From a checkpoint of a small transformer trained on Wikipedia: no biases in attention or MLP, 11553 steps.
MLP neurons of a small language model. Each row is named by its layer, matrix (down: output weights) and neuron, and shows model dimensions 256-383. Each number is 128 + 24 x the weight over its row's rms, rounded and kept within 0 to 255. Numbers have three digits each. A neuron's up and down rows have the sign that makes its largest values positive.
A block is one neuron, or neurons of one layer that tend to fire together. After each block is what it responds to, as a language model described it from the Wikipedia text at the highest values.

L7.down82:091112116090143137113082117124134137155122113140114099137072124149147137151143138128117154109151103103135110099146113152157140113128138125108176155123144101087093097182110159113111157136093108107089124129119141113119122148086160108117128097194139149084110122085113114129105099163130118120144132140105145113123139107120132147112130089116117092143153202140132100153152158164152088109113
L7.down239:109115144095153160158122092085136128124143123132137133114151173140125156086141165112106121138139133117156124105126103141110079108125122157094095096148120161148103118119173152163102098154104118105144108101147152146147098100112135075146130130140136116073153124158110150079130141126115124153155144119151105162126133123103153152109101162097084175110143129114132125142127164115182124073121
L7.down479:171175119184107099122152187142147107136130117147134136083133115128139120097163110128105123115137131112146178132141120133102122064165097132158122144165124130128093105120144151139125125136142098154096109148156141145109092102135121144098118147140087164130124115104104194107119135129128110103141128161153125183183138124157095172112108091114115091121144110170094126112119147179148172096090
L7.down950:173110104112121126140144157115139153108157171117130152136107136137112094160165081121122123106166141138132135137106147159124137132153108121123094114132132185137125132161156141131148075131154160171153126117144137120116125091129157132166103169126123154134098126131137138093115138119158106127129131166108145128126122118151155126163128129146165068098117131102153161160136140115145140119132
L7.down1098:115131071158134132111092183109149129085115120107121089116124132103116171129120145101129106123145140182128130144108129142075137108122168135140156144106133142111155089113106145149150137095105121135094138081155150121104094167098156109123137136127139152136105117156103133117160117133127123163131137108131124143148130135174079131189190098090143130141145145160123122089139140094092099108137
L7.down1167:133125159121108145154135122095109130134124119172136138079158138140119154077161153135109086127154114098116111162103098122148151119115129150136130150122092137175151160106192154135112104147141135119122124160165167119153120092098134136170132129148149124100147140122141099126086114116102125120134118105136142127107152127109145122147139112089057149126107099156115127116144132136102067131072
L7.down1174:151130137132145117126112113116136129132128122131142142158122116072140119191090080149135140124145137123134130147109107119170123127173139120123084139100121159117123084123135131129123128110140119080163148163114158168113146153124115103154120102080109140164121142153107134144157106116121107112118143166123123139106137162127173100129130176089096168155137100126133102158141127127122125141142
L7.down1336:196122159135123146131098150137114151117077136142119144156141164148127162111137130113153173148168114139101108126151134124157168084119152132136104145089136128113139127148147146125123089082124155107126132103168119093099113113126123089124110154141134111148145110087123103159169125132143125119084120141164123129112133105131107118144123133108121162143114146134136095156124130132115117103102
Split-word second pieces. Word-internal pieces right after a separately tokenized first letter, mostly after "s", as in s|le|epers, s|tr|apped, s|wi|ftly.

L3.down186:119127155096165118149088077109147150131124132125068146096126158146121095120107177133156134114142151132117182202168144120131131130149135137119171116131081107148135138132116151107149114125138173131147121111112123128131150153119133173156147116132143190098161171142128167150149132107105143130138102124127152106135156138158092154148098136100146112114120115168143151134111104140124120145110
Mid-word "do" fragments. Word-piece tokens inside longer words, mostly "do" (undocumented, postdoctoral, Sudoku, Rhodope) and "chi" in Achievement; sometimes capital H or Do starting names.

L7.down173:137130153090113072136116106156119170189134101152139141150113161085153109113156100112119162117175128100161136108102123137148097135169130102138145141143128150175143127158144103149109115116181161117156149121141096150169136147125165144141118159127157106103082141139147102077107120134135132141093123126124141108124100152124139163119113093160126124119105081131140130089123100087121137182121
L7.down195:130130105109145097099149092134113118115166120134084111151085095136161115122147110120140148142140119125103120155138108123116119135110147149174177107112136118100120150126158095136165102172139148114102081144117132100152183106136143082149115093138155115100141083077123083109123137140122150109132140097178125097143135146140111114109114149131132132140116160166132103098108131116162098157147
L7.down255:100078091154137142130128160137091121130134175146126138100153139121126156118104190105121162104118152134123165098092149142116117147136138095155100133167115154144101138127126115146113107152104102126157145118119133116130122106130140133131131113167151130117139150134127088096088091071124126096136172180130115129126134183134155126123084113114118141175119139128153128159109073143096154123142
L7.down1091:109093118123108154127117116089103136126128101163125132137137155112128134154115155137125116109103159134124106140139158111138112132109149146098127099127113103104089140153149088146146146125130096148101121165133125159106113132132105118150064097166118150132146117135131112129126144156123171099125119140089142074113110119128093158133115114122159166161094121143110144086129109143182133143134
L7.down1111:131136155128100129112131093110168095125126123122071129111105105173156155133188141141133107100134156065101154099156098135140150108119126111120148083082127115129111157120149108112096110131120116106092152100123117085126154122115099154145127093157134127144128120143159136128118130132142162112117104152133127116126099115103116107110116089127150132154126167112151105120127138140115112151102
L7.down1272:091158135103113082151113148097099158128128114067155108141094105109124074155139131121107151158064110137113154124144135167100116114107087127149143123097133157126103114114148087159143153134151109131121118124171170136174132163125117144170099126141099168152163164141099128171114114140096152107117201120130167152150118146151159096131130086165110112111116150151125136090136152109144133150110
L7.down1449:056140099114132131109160104110167141106148166115132160166083116134153150122131153129119179104112110132105115093133142107102130140124089130151130133147173134139060160139126141117118125106148143123156117142118142117130152126118099082158126138142102125100160128167180171172131183082148107135097130167140142106113129184133131136148095140132136085126143145134150160184123123137132109117130
L7.down1503:146107097149110154138103143138135098132123155126123134139182094086137150099166140105103169118132088123110106118151122111129139142108090131163141110124125143131121125144121091106118148088141093170140136138095128165120145128120085138151121136146173115147112131111088142142102116157118112120123120136115118193164160123121136165130137118091133145109123112112064149139098147087121141100132
Mid-token of predictable sequences. Inner digits of years and numbers in lists or tables (the 9 in 1998, the 0 in 2009), plus mid-word pieces of repeated names (Udhay, Roccisano).

L8.down40:122137141118114156151097133119170148126172131118102135176079139149181133170156138117120084095119160063140131152178128116158204152107112114139129113111131148108154140145133128156161129121106106101152124119135136117120145109177134111091119130125094146166130115126118113140123172088139153142141085133127138137093122130123141144108120117158161083101117070089131117109124136127098105115123
L8.down456:134091124109109131110165110105145109138147140117118182140112124148154102159077160161123114159070113115121138141133147134144143126140120099120153132119149171141147125126137146119149145208128148115114170127118127143140113147119062127151146084138126136131148099144124135138090126144078151110104130104165167124099158114132104154176125156107122135129139115118112154106111131129130089110119
L8.down505:135148168129126159084133135141093136112110151147172126132120106152122114088138145092130125140142133158104096145106147151100076113099112105110126098139105119135129120110132113132133116122116149131125158126139127118135125091123129156117144111116127135091113103122125109137144159075093080144133121111164112134146153167135149113149158088108133127139094122121155087056152128117098161127106
L8.down703:097161097192116118144184112120135110084119076133153123134129118143137150121100140164125106125101132122152157140122106136137150143122143134088146169150155122129109160092117092162139101133162145100143118148168158124088125168073101118197145110131113157058155147099133118112139124132128096108121144134149138128130078131141094134055115157108125142106102131085119105112119149155182101131103
L8.down834:106146159136146191116170134112115148134128161152114150142126107117131084130094127119136071129122131126149130155134133101155097096118131136110133130110132120120151152111110153131091132098092125074150151114105158102138127155114116135111132129178085133124182133145103124116060140105097185097138134061131086107119130152130100151148112117154124130134131144117086120154130104125136120158108
L8.down1446:090130137119143132126124104110158158108153093127110151144166091125133073112092133129140126128121137125167133112135136121090098113139149138136139154093143140152155162158109140110098147111088138155101149123179055122103115191151106133122131086119114119132169089112145156128118131137148154115147111135105173123111097150113131099148139117106114143094148140107111148121137104143104116144111
L8.down1452:165122117129143124126088138126176099136103100103138122096177117081124088125151198180139144107146108127184141152116103084131124100063120138112127118114160108121136166120111123120133130122148133117123145118126142131074138133117107163094149130119150131095172129114123161124144127118169110131137111108130166082121145091172145117145153087137078160110139121154149124134132113141085112113084
L8.down1468:078105123147151163089114119090128116159142122110136099142141063131138112109101110085133132141099190136180099085138124138133119127117164116120128164113178139136126121169139132133114141194144144129106145140102086121115147151081089092080137101107142126143109129149092116117103128083141128129129137142132150117105126126110107145165107124140137117126088135113144153097101148138108145197109
Inner digits of numbers. Digit tokens inside multi-token numbers, mostly year digits after 19/20 and table row numbers, e.g. 20'1'1, 19'9'2, coordinate decimals.

L3.down56:079123123141094117151077106116151148131135146137140096091143140188112095123109125116152140071167084105142178114170108140134138131090128137091100127109102154170140092133212141118146100093176099122161117170136129136135099137159162131138104122066107132126116126146122158118087166107132102108132100144112146106139102123079162119089103118122105123180157140129129129119124135123132157129114
Word-internal second pieces. The second piece of a split word or number, mostly 9 in years at line or table-row start (1|9|65), also S|o|on, S|pe|ak, Ter|ra|USD.

L3.down1149:108134155121110122115094103144134120112115083089111090153137105140175099131159127090117136158169092068153142109157115107130126132152106159117156134113150060114131143113128176113136128166076128165151132092136136132116119131182123132182104131121104119132154139127136121137106095120124150138118106126074109120125143131127102123114116108085110131128138109122121097111117151109129126142146
Mid-word o-syllables. Word pieces inside longer words, mostly consonant+o syllables in names or rare terms, such as vo in televoting, bo in Turbo, mon in matrimonial.

L8.down205:143143158112097104143131124115124094136147115139113127124185104100145133138139169126100173130139088120140128100118111140098110153122161136109145112162100121106139133068154159160112117122115119146158140137122125150107134094096130153144103068116119106150136119099111123086122119120097104130117115081111143185112147166101118121115128115128098134103115128156127084100105154118120120124143
L8.down222:114114150129132096117133130104116144136161142125116138146168128148136167144102154138134121135126129129121124183112124109123081137127135160117138135157139131111125133102144137090149161153130160137106176099123109117154113166144134141145123107072114092132122127120151120141148137134112176172127148140099080126119126180151116146154139096166142115155133118103084111117122164114089129140115
L8.down286:155116137151090143137136072112105132094079150118163160122157145106170102145156107125152098116136138146128114121136118149079108134127133124188081124120097104120152149128138137137136093179114130141112143146093160158127120134094152117122087154138123165128101135103099170129118134140118155117144155134131085170138146120134169090193104094108132151086125070089118138151152113141121082117109
L8.down435:134120144073090102139174138140144140096106117126161136121137081123144128137121109138107154083115129110114088139147112125145139093094137124085148114132141115117123135096143145131155137173107186145093177139079130111104187143161146124120130141116146050076152117134202128087107168118138181133138108145117157101124164110152128118119144136094149146127113169117103142074133129120115122152108
L8.down445:129136123154132148191120101122144132107140146111057139136163141153075173122089132119097127135104094170143148133101120120151145097092163124139106136116109138105144103126115112187113150104120094115109144101158117132145157171137097110158134148151120141153137164141145091089092141125108139142135196148099128172087118140103115126077115127128114148146152142136103094147121083138145112119094
L8.down924:132120122115141131153161153115089132132123121130137153116136114173123192147143157111124115129143108142108109150160118137113125143132090154144127124131158110167095133107105115115093111148117096094122131045124153094095161140182088164180113150123158099139141127138126109126100178123093120135157132120104179121084128130123124145119101089179104140108108060099117087109126136146056114123129
L8.down1308:135168161146110112100109117143119144140138122144125165122147181100135147109098094112163143108139134120144104136129127117107106128128112113122179128134138112142100177118128125093163124132085127106099117127103106127145145104118178146103127122119132108122107109099120142112122150169135111180132101125130179155109176095172145131086131147095124118118104124140107116104133148130096110162170
L8.down1331:142100191120131146115106179132126151097114164108125088136113118143150135132138109177115120164128165128174146132147139100154114088141129115123140117134114090113128137103128108111093131093115120082192148144131144168123148112140148140135126162168170146125147091137181092138120165110127139121131086149112149151132111150166149093146102087092122181146107165153099110112124118105131097112136
Ellipsis middle dots. The middle dot of a spaced ellipsis (". . ."), plus word-initial capitals or fragments right after a period or quote, as in "Apple, S.O.S, c. 1500".

L3.down913:162135144128127127147126167111113123118175136115119136100101110124143088172112122164100120125128093104124094119164129164130118107112143159135134104116105082138115129138100109127109157078173175193123146132138098153082144082142120138114158159131083143111134132122129146118089126155133096162150124120105132134099177132094154124141105143161138133147107175165112115146113107202125161162151
Person-noun suffixes. Final word-piece suffixes that complete nouns for people or agents, such as -ors, -er, -man, -ist, -ian (collaborators, instructor, Irishman, environmentalists), plus some name endings.

L8.down199:123121135076117117112129150133123127104171102146107114161139112131107156126148129156129152144120083087137106113142138140144117155120090117128104209103148081115063118129139082129122131133135126157141127121077139106067149108114137112121149116138120130135111125113113123139174142132128120104124114118155152131162118133102161162117134160198143126097121136151142141107141095127156119109117
L8.down367:159138148146124125107120129130133142082126155112164110120115180130151117092141145093172123103088143120123147106107141138065109173106138140121150136143136132132136103143150119147102145117137174137139139131138118157163119103139131115092157156128148175116109097144146142124145138145123107116141123143135111137126137153143133131131142179137142137129126088131141126168153140150112134132128
L8.down1013:123114167178138092109111129175151110148129122113096112105157117111129153127148173106138155139120157165158155131152140128144112120141146170097183059123125111125141114122105118126082131085101107107106143083145112177111164095151116135118075082153155131138096162125132115113175173132144162142117132138174114109150157135166135168173068137129123116146131134154147135161125128126128113150125
L8.down1180:119132169127146135109167094120142105146110141128126123142154141125121108102185137113114138115169142121143133104109107101085134155142121172116151062111098117115110119073111179155156097131112121134196136120149150097174142125121062089121114132104120154148118142150118156173129129123104153125159133152148108126146117162108102135141127105178114123152138124141145118138120127106094139162130
L8.down1255:120140110164126120088141108090147137083164126084158158126098146137156107145115108136100143145130049139139076137114112109131115165164058149125109074129123122148148150103106101127137149174135111105130160139121124102083120107135103162101062115094130152130128114159153117110140080121117118157153167125107138091169080133090175118112115098157103172078106138185136093127121113127111137139109
L8.down1340:140186124114121122174139119122143129127132130115147070137156132166146114135170140147137127143144161124157105106124174097109111109116108114137136140078163113126080148111160113092160102097148141065125118140118135100158123085142146127099125152123116127144117164128130134093099133161141096149135118111080101159146130172161164122149141102104109160141106154160113096128110124104173122148168
L8.down1353:142100132074148148102125098102137124082100158179145125106108152137155146109122131104129167118066165122153117135098178097093112145131102107116106136177142137095099142132143169143066109094114131169127141101091123128153106105126089077102106135123165109116116151111094148099135107135115116086117110168131099127122165114154139128139146124102119156123091117164156134121140158161131075124106
L8.down1486:106136144115149154092160135155110132063117096096114141108138110171109135144111093088119130114086095159139081118127126113121106127166148157104154096066136149130156159135100146123097122082142157126135154143144147135123136134119140123120147114109153139129120166102128146124116101125143134094146138091130123119111108121151109111165113118137148138114084098120164123157115109117108170108163
Infinitive marker "to". Fires on "to" (and similar pre-verb words like not, can, would) just before a verb, e.g. have to play, ability to meet, decided to teach.

L7.down493:127137146186110135183149105109107139143131172121131095121107158156124142145164121128155084164118149152094121127091104095154164183082134134158142168145138131145151130170141103130139119159127122085168080121114137120150108143100111094156150105124126126095126098145126117111172112111119095124144148114136125128109116123116110090118110137136152135154137106145135137124119133103088124105117
L7.down559:129089160137095114119123116119131114137097130118112114143166130121168144136127144168150153103131123132125131114116124094091132117129123157124103117092141133165185136101111120140116138109130124185104186101143129110124127127169156165118104097129147168131132146119132104125127127125077075129106153139097177148119155108122124129143095142166123141128144107111141099156124161073133151094114
L7.down876:169115126161141159110111129126164130098135142150131145114095130151141103117137141097141093117110123123143122143125099133141127136153144145147164137150101149170164124134120102127162116125131141170161129149135131132104106143101172171178106149129093078152103136120096104123119114089162126114142130151082112197169143158131132083175077149094112126145136108098071144164111160134150126129131
L7.down910:101151085127146123107131099108123079127148097073108115146127109110139091124153126080118069110113123143154132113082093107113153111138145136115138121129140136076142105144118110098130117136146083113153160124150157135126143164118080153113187100137113121125140123132099130164162113121123125161151136084136116183103127118085145128117109125106111142115133112153112143134121140152119109119109
L7.down958:124144095134128166128136114102131137140152142127114097116116159134111124118144140116177135207100129106112110084118156160098141141125138109109122133104106113144120110132131106130150091118125120121121111143132117131137169103123118091142095163131148148151116140121138133111146097125112100127157145166130136149165102100148112094141188104133147121138098098136139125178159123133115152157126
L7.down1229:139163101118118110120093121127146102086132120145096137153123087138153141123118109102111102085160137123136105072163122136156149120110124103145157142129112149128108112091180145107160105105136158133126133148115139124105137130129105096188170135157117128135127127119101135112133160111140123147099172119121143158137099153128070157121184098113147128095127122115114132105114157125122126131129
L7.down1249:106126100161115148131122175117109160160146141139141115115124174118128125139160127166176163103137144138144141119108137132147165148150128140145189137119087145120151069144111120185117105117167111162135152115105131146117104096138139125172135115132079098093108138127120134144103098119172123144134091148118146162132137093075121145127097140125084082101171098102135173157105131131159146127112
L7.down1456:120152124164149132145160151127115124142159127133144153150147081158153109149141165128119111115160121151204139145144111159164158108117161160139128144140137172126120097130101144160166117152141037100107134081159144185087122143095093125132086103136128113128152121135155145120134141089113109139104118140137165134118146126112122109125160143134134130114126142113134135140129142114136119147122
Preposition after verbs. Mostly "to", plus by, from, of, with, linking a preceding verb or adjective to its complement, as in came to, decided to, intended to.

L8.down1:127123094142157120155133118145131145124153151114087153117131126074117091104128111097102113108158153103103144148105159105086162120146165120160162151135146189109122155103070106129131138135120119110117124121137192116128106120150152174141097186143147096123158152108129108149134115119103123145129167165142134122136122124137100109140077130119093176103150127162142132115154118101139131125117
L8.down411:103129171137081174099179060161165147107124145132110150131136153072158121133106110110123150117133125131118161180147141104140100116142141151138100122127083121127135153094141106122153150096101129118075132126173154121127106180173105125129115122162144124078109125153106098168117141080100162145177145111109127137188153199136095102106132099130143126148120163175096103112129157123155113104098
L8.down452:140131124125134165130134102139141140104133132090079169126150054130103149092121117122116081157099159116123112108145129114098153189142106097168078112153121167126135129147144122114114081111090125174118123133120156140159128093121129131073116143129102152150164102112152124106151076099147118126136150098111147119113149136161130111117141150182132166105108129162125136114113151107149122109136
L8.down519:125128135116145108137121133148127106131137139117171112167093134116121146129093123137147124141086125114106086109135112113109094103090171142138147138173110108145105152152090117150115103127093126160166154095136175143136124080115167132140109132127130081125184175150144137134131132134133169152101113079177097071141117152155130092110112162132130177148104165161131099173113120120128120168089
L8.down984:085097116126129122116160155150092117135148156121140140153097142093125104125092096168117168116078131097130146162142129147152132099139144104154115141123147143147098133111095128137139167142157104140156099099103152136123103190146123169160181111114083127164144105107135120134121124162185101108137089114150187133144157132129075122134146117110156129135135086134148127121110115127109117124175
L8.down1048:118141157113120100165104141145136096145091104130093071137122138126127107150176094112183113158144098097109143134154102114145068186166081136123140152155102088130103109099130127143116179088144091154077134112103143132108136144138110087128118149149112130121143136082102135139126131106141130109153171152108140131123130100139115131099140137117143167103130132115157099159132102143117122123127
L8.down1290:109170120146116143137112124196124156150105144146123090131125129113132159162093155135134127137118137133131111127159112140095112127146134089109134114130196102137099110106135132101113136152174126161126149142122137134123152115067173066153149164106109129123152116154144153119107113121133157117112139106085111091149165113105108113104109136121183094118121118115121117130104112156149126155114
L8.down1439:150137107153172175123137101105149160089147140106101091152127085127121166147174142148132144114103141144173137131130132160135153115155122129118094101111128091108140123133114106192119147097158125143126170170134137090146130131155106134154096082154140107119114080131112124139123153119114104066118094135102152127104188124085146151144155119160128147104128159147132119134144145124162110147111
Mid-year digits. Inner digits of four-digit years and season ranges, mostly in tables and lists, e.g. 20|0|7, 1998–|9|9, 19|6|9; occasionally other numbers.

L7.down155:135096152133116125148099141138090140118106165157111124167156157127112190122171138125097175088096136160097160138128131073144150118102134124130108107138156096140101135086144112112150129132127086174102137121139145137131129123115090106179152132124134099111172146112089132118143117137117097130114092155118146128109135107124125147115124069137145101141113121086151098139111125126095127112108
L7.down591:090115173120174125157143114109102151087105116125140133093154151101128155161082125132148121112142159170112128078157163116117125093163130147127170128126157120142119157095120140136107103089106116116133119115105138126116134174142151096111092134098129134129129117162148132149144183119099133101136128111165131136098161125135123143150139138090201178117109126109140110121146147151126077150118
L7.down643:126123101116105139170128101128141111139136176093136123115154160099140132187128112164123086120113100130130147091154121126112132062174175153123149157081124160120129119154160173146121107096147101118095130142099127161163137126104130137134135159102122115137121111167145147127117125133143136123120112109144109110065148127100155116107159139149129119117145096127125114139160122166074101113157
L7.down916:128127115078133094113144139116098125176149111111137102090115167104106110069155117125120130118106110122101158135102159131118097086085085137098123128116128156141097125160161141135172133126176113109108121155102125139165125120140122139110152138142119102131105098165140116139139121090138125169179146142129136131113106087139162090165123166162164127146161146133094143147090144116099143057140
L7.down1093:161122137097094127129119134120138138152133153110120100141104152143102162150145138098129081107136118155095132102135117070125092105136138100125078131182156112109156097130108118162143153147093106161113177124154132131108154132121152117092148110100125115128100121138136089152125121135120129074149118091145110108109154106110126167115082066145133179147123077172114123153120108098095106134119
L7.down1127:110135171106117112139140087170156152146121100126118145112098167133165145106101078146106159106143082108109106128130129152088174177162139099093138190102122131138110098151128159103149100092163132108058151160138152117124141116160143118142112098125121147147125061126145093146150131139131140115154120141111150141097123159091093143096124157155110143102140123112107129168124131116143139116108
L7.down1256:135145109099169129139141102128142116150173156100117122129108189128087119156131129117109114135144098163110112120160116149104138150144141094135167143136164086090156162137143158138114131053121112131112162071131122137101139121115139124130144138105114128134106099114131116150119082129106144109152104145100133127097125102101124124122093115179141098106140117160123093168136144143111117121163
L7.down1466:078116132156162120125155102113142150142158124096137102108109166078129119113150138102170145102110132127128134101121132164064101098137134128126212113105155143119110138158128159153173115098149128150118168112092125124119133085111181107117121130154134175137143107139145170119118115092115163144115129137129114105130111111107188123150141143170174143135149137121115126150085118150082104096139
Person-noun endings. Final pieces of nouns for kinds of people, often agent suffixes or plural endings, as in contestants, villagers, riders, composer, parents, people.

L8.down204:098124102148121110098092143115119124156102125140132128141091138117126132130138149126152160117111133153089162097110098079107123100145097148109174146145156137076149132106122146134127124148136153106160109103170178129151137137112173142131133172133139103082104121156132118133170146126127125087129178096112137140102081144104121144142141144087135131090105086114136087083127169148126162083181
L8.down226:150115143130109122127156177114124145155132130151136152103123177118128148110132149112148112134104134118144124153117134174144136111138132096114091103121105103147169125103135114143159102141161142127108100114135071182126097131113119109089157125144111120157132140169106127138140129119102160131126148139117133113143097153149114128094151105079138138127155123136139127184107089119111142113168
L8.down428:117174087078136140136100166166169145102104144118120116080129110057124114129128108137119119133094161102095130128141120093108136128101090171124197099147067117101083096121124120121092128089086129120127105123089146143114104156141134172157086115111127146110115162092138131160132103107100146151164166141122124147104124107143139115152165140133145072164119191161119139145096131129109127128148
L8.down439:114086111107099175096148156133109130150098143154159126150141127195157130106130131118129117148088131146152106106125129143112120111120153092068162122127139119150084134141161140138144146119099181099125110147116150156161106153145150172117102127127108132109142114118105115112146112132145154112139123103133136105124114116142132117140077098128094156103103133147090150101144122091110149110126
L8.down462:095138130149147111161136111154096159135110125135125113141088117077088105140137127126132070121111107144091146128107166136134102083127153133107147134118171096123134119162154141123132130158139157142129134116136133160102141139136119140145089084118115093188138142152124102120079136085117144150108155119127148108098114125117140140138115116110154130122112098156135137107167157141082117164137
L8.down805:123112128163113109113169130115131152150137176154149083127080131161112149125088197147146139199088112111141122174137131104104104138134096138158142143152114130119119126134138128110090145131150168157111145125142162112108133136125197149161163121095181135106128150118124152086148117164129169140118178089111126114129120090115135125139117115138110153090111163154121166141143143107121161143131
L8.down849:103181120118130153073163095123073127111122138099170130136143152108079140099103148156152142074106132158081112100113132071106079109162124132143113093130134125101114106149150151110144088117128110162095135137133115134127103118152105132097133106164132142131161124143135121118120124098134112136118124153121081130106154128120174110109117116176106131184119124110097115123119114124143132171168
L8.down1444:110123111104158123131138148095110117126193158115201106120135135138120135135123146134139126128105138117109090136124151094107133148095106137087125159074156137149131086158158134117092116106168128183103137120118132121115142117121130159149191098102179132140118121174123088128108081132144153102133151110106114183117115079113144189118148132099100139131120188121059119126095154125111106117103
Plural group nouns. Plural nouns or plural suffixes naming groups of people, often sentence subjects, such as employers, the Austrians, Democrats, troops, protesters, players.

L7.down52:156142134122135128080123117138133106120130124125141140144186141114170081109115173146156134102123088131163155105159166143121142133137117148151166116116115076085123125136131139095128139154140137129108126099110149141135133152143145083136119100107179098169097133113125128103133133160122094109133116120125134130129107126151114166093104144117108124086107119165172091107151089122145125138173
L7.down201:094126151135146111155119150140137092113120098175129144131073127095142087119130102087107142130136100138095161149092149140110086148138071169164134160129097138124138135144111156136113103145121170113112086111101138117125129149140141139182139200169117154087123133133118140120141081193137113135134125143148112147125169122147131130153130109135115104151137131106154174114149095137169159119123
L7.down524:134143139089133132123139123125119168123092140172136134162114080143116156143098135121103129102102154126136128110093113113188115147104099132103144094133169111132089124165096213095081124098121130138153116099129146163110105152171140143134127158133176096108129116089088131117113091103117122146147121116174108132111128119152121108093103140123122127123129126118113093094132115128133154121142
L7.down678:134125151154152156107089123134109109095183041122156125092117117141124131114116115122118158067152160160191116098141097164137153147116120153107142106133150103128149103104125138115160151137125073111121146122133127175146119161107102115094072135146111117151131149115095129125149123149089125146099133127122111151130128125154151129156182157132111163158128094143106124142110127103122111135106
L7.down848:140131133102123120117126108122174169112090116157093134095118134135116149155128088162105153119097107154089131109129140137110137177188124175104128117104137167136112101132119146131119108150159155098125143131130137123123160129147148104136135119122136168078130115112145166074129132080154115126153084170114195119122072118101139103137120127112130098159122105150138148139114113090102108113150
L7.down869:142087127153122150111108112107126160115134132103136124164130171064121140122100095104126172088189137105128127146167143140153145142106134149122171150116158089123137143103087121105125146126142118137109140119130146130138108148104119123112120124092149153119121100138091112126118086203089118152120151169135125209121142101131103170120110136131134108145105148110119167100153142155139113093102
L7.down1001:138115143142063153067102128156133124129137099128084152100102124155142080138099158132144114128145135118145085083081132121122105133114156153085140129153129192175129161114102144090117131141132134142113093164137160164127142115099132155093067189096144176102131154095142125113108123110169165116103092139153121108131130156153096135124123124148151126123108130116134122093165116104092092160141
L7.down1025:158104124150117079125168115111129118121149146153093137151122100066078114137120130148155146143131147135085126110135130144201154110106138081102100109163151126126117164181138089131126103059124122129112150122164136090166131137137125132123124114173114114121132103152110100110146115161097123138102101142113111123093111138155134159128129140105151151154149136146138151129127131130136149167128
Initialisms and name letters. Single capital letters in dotted abbreviations, mostly the S of U.S. (also D.C., author initials like J. R.), plus name-initial letters and word-initial A/a.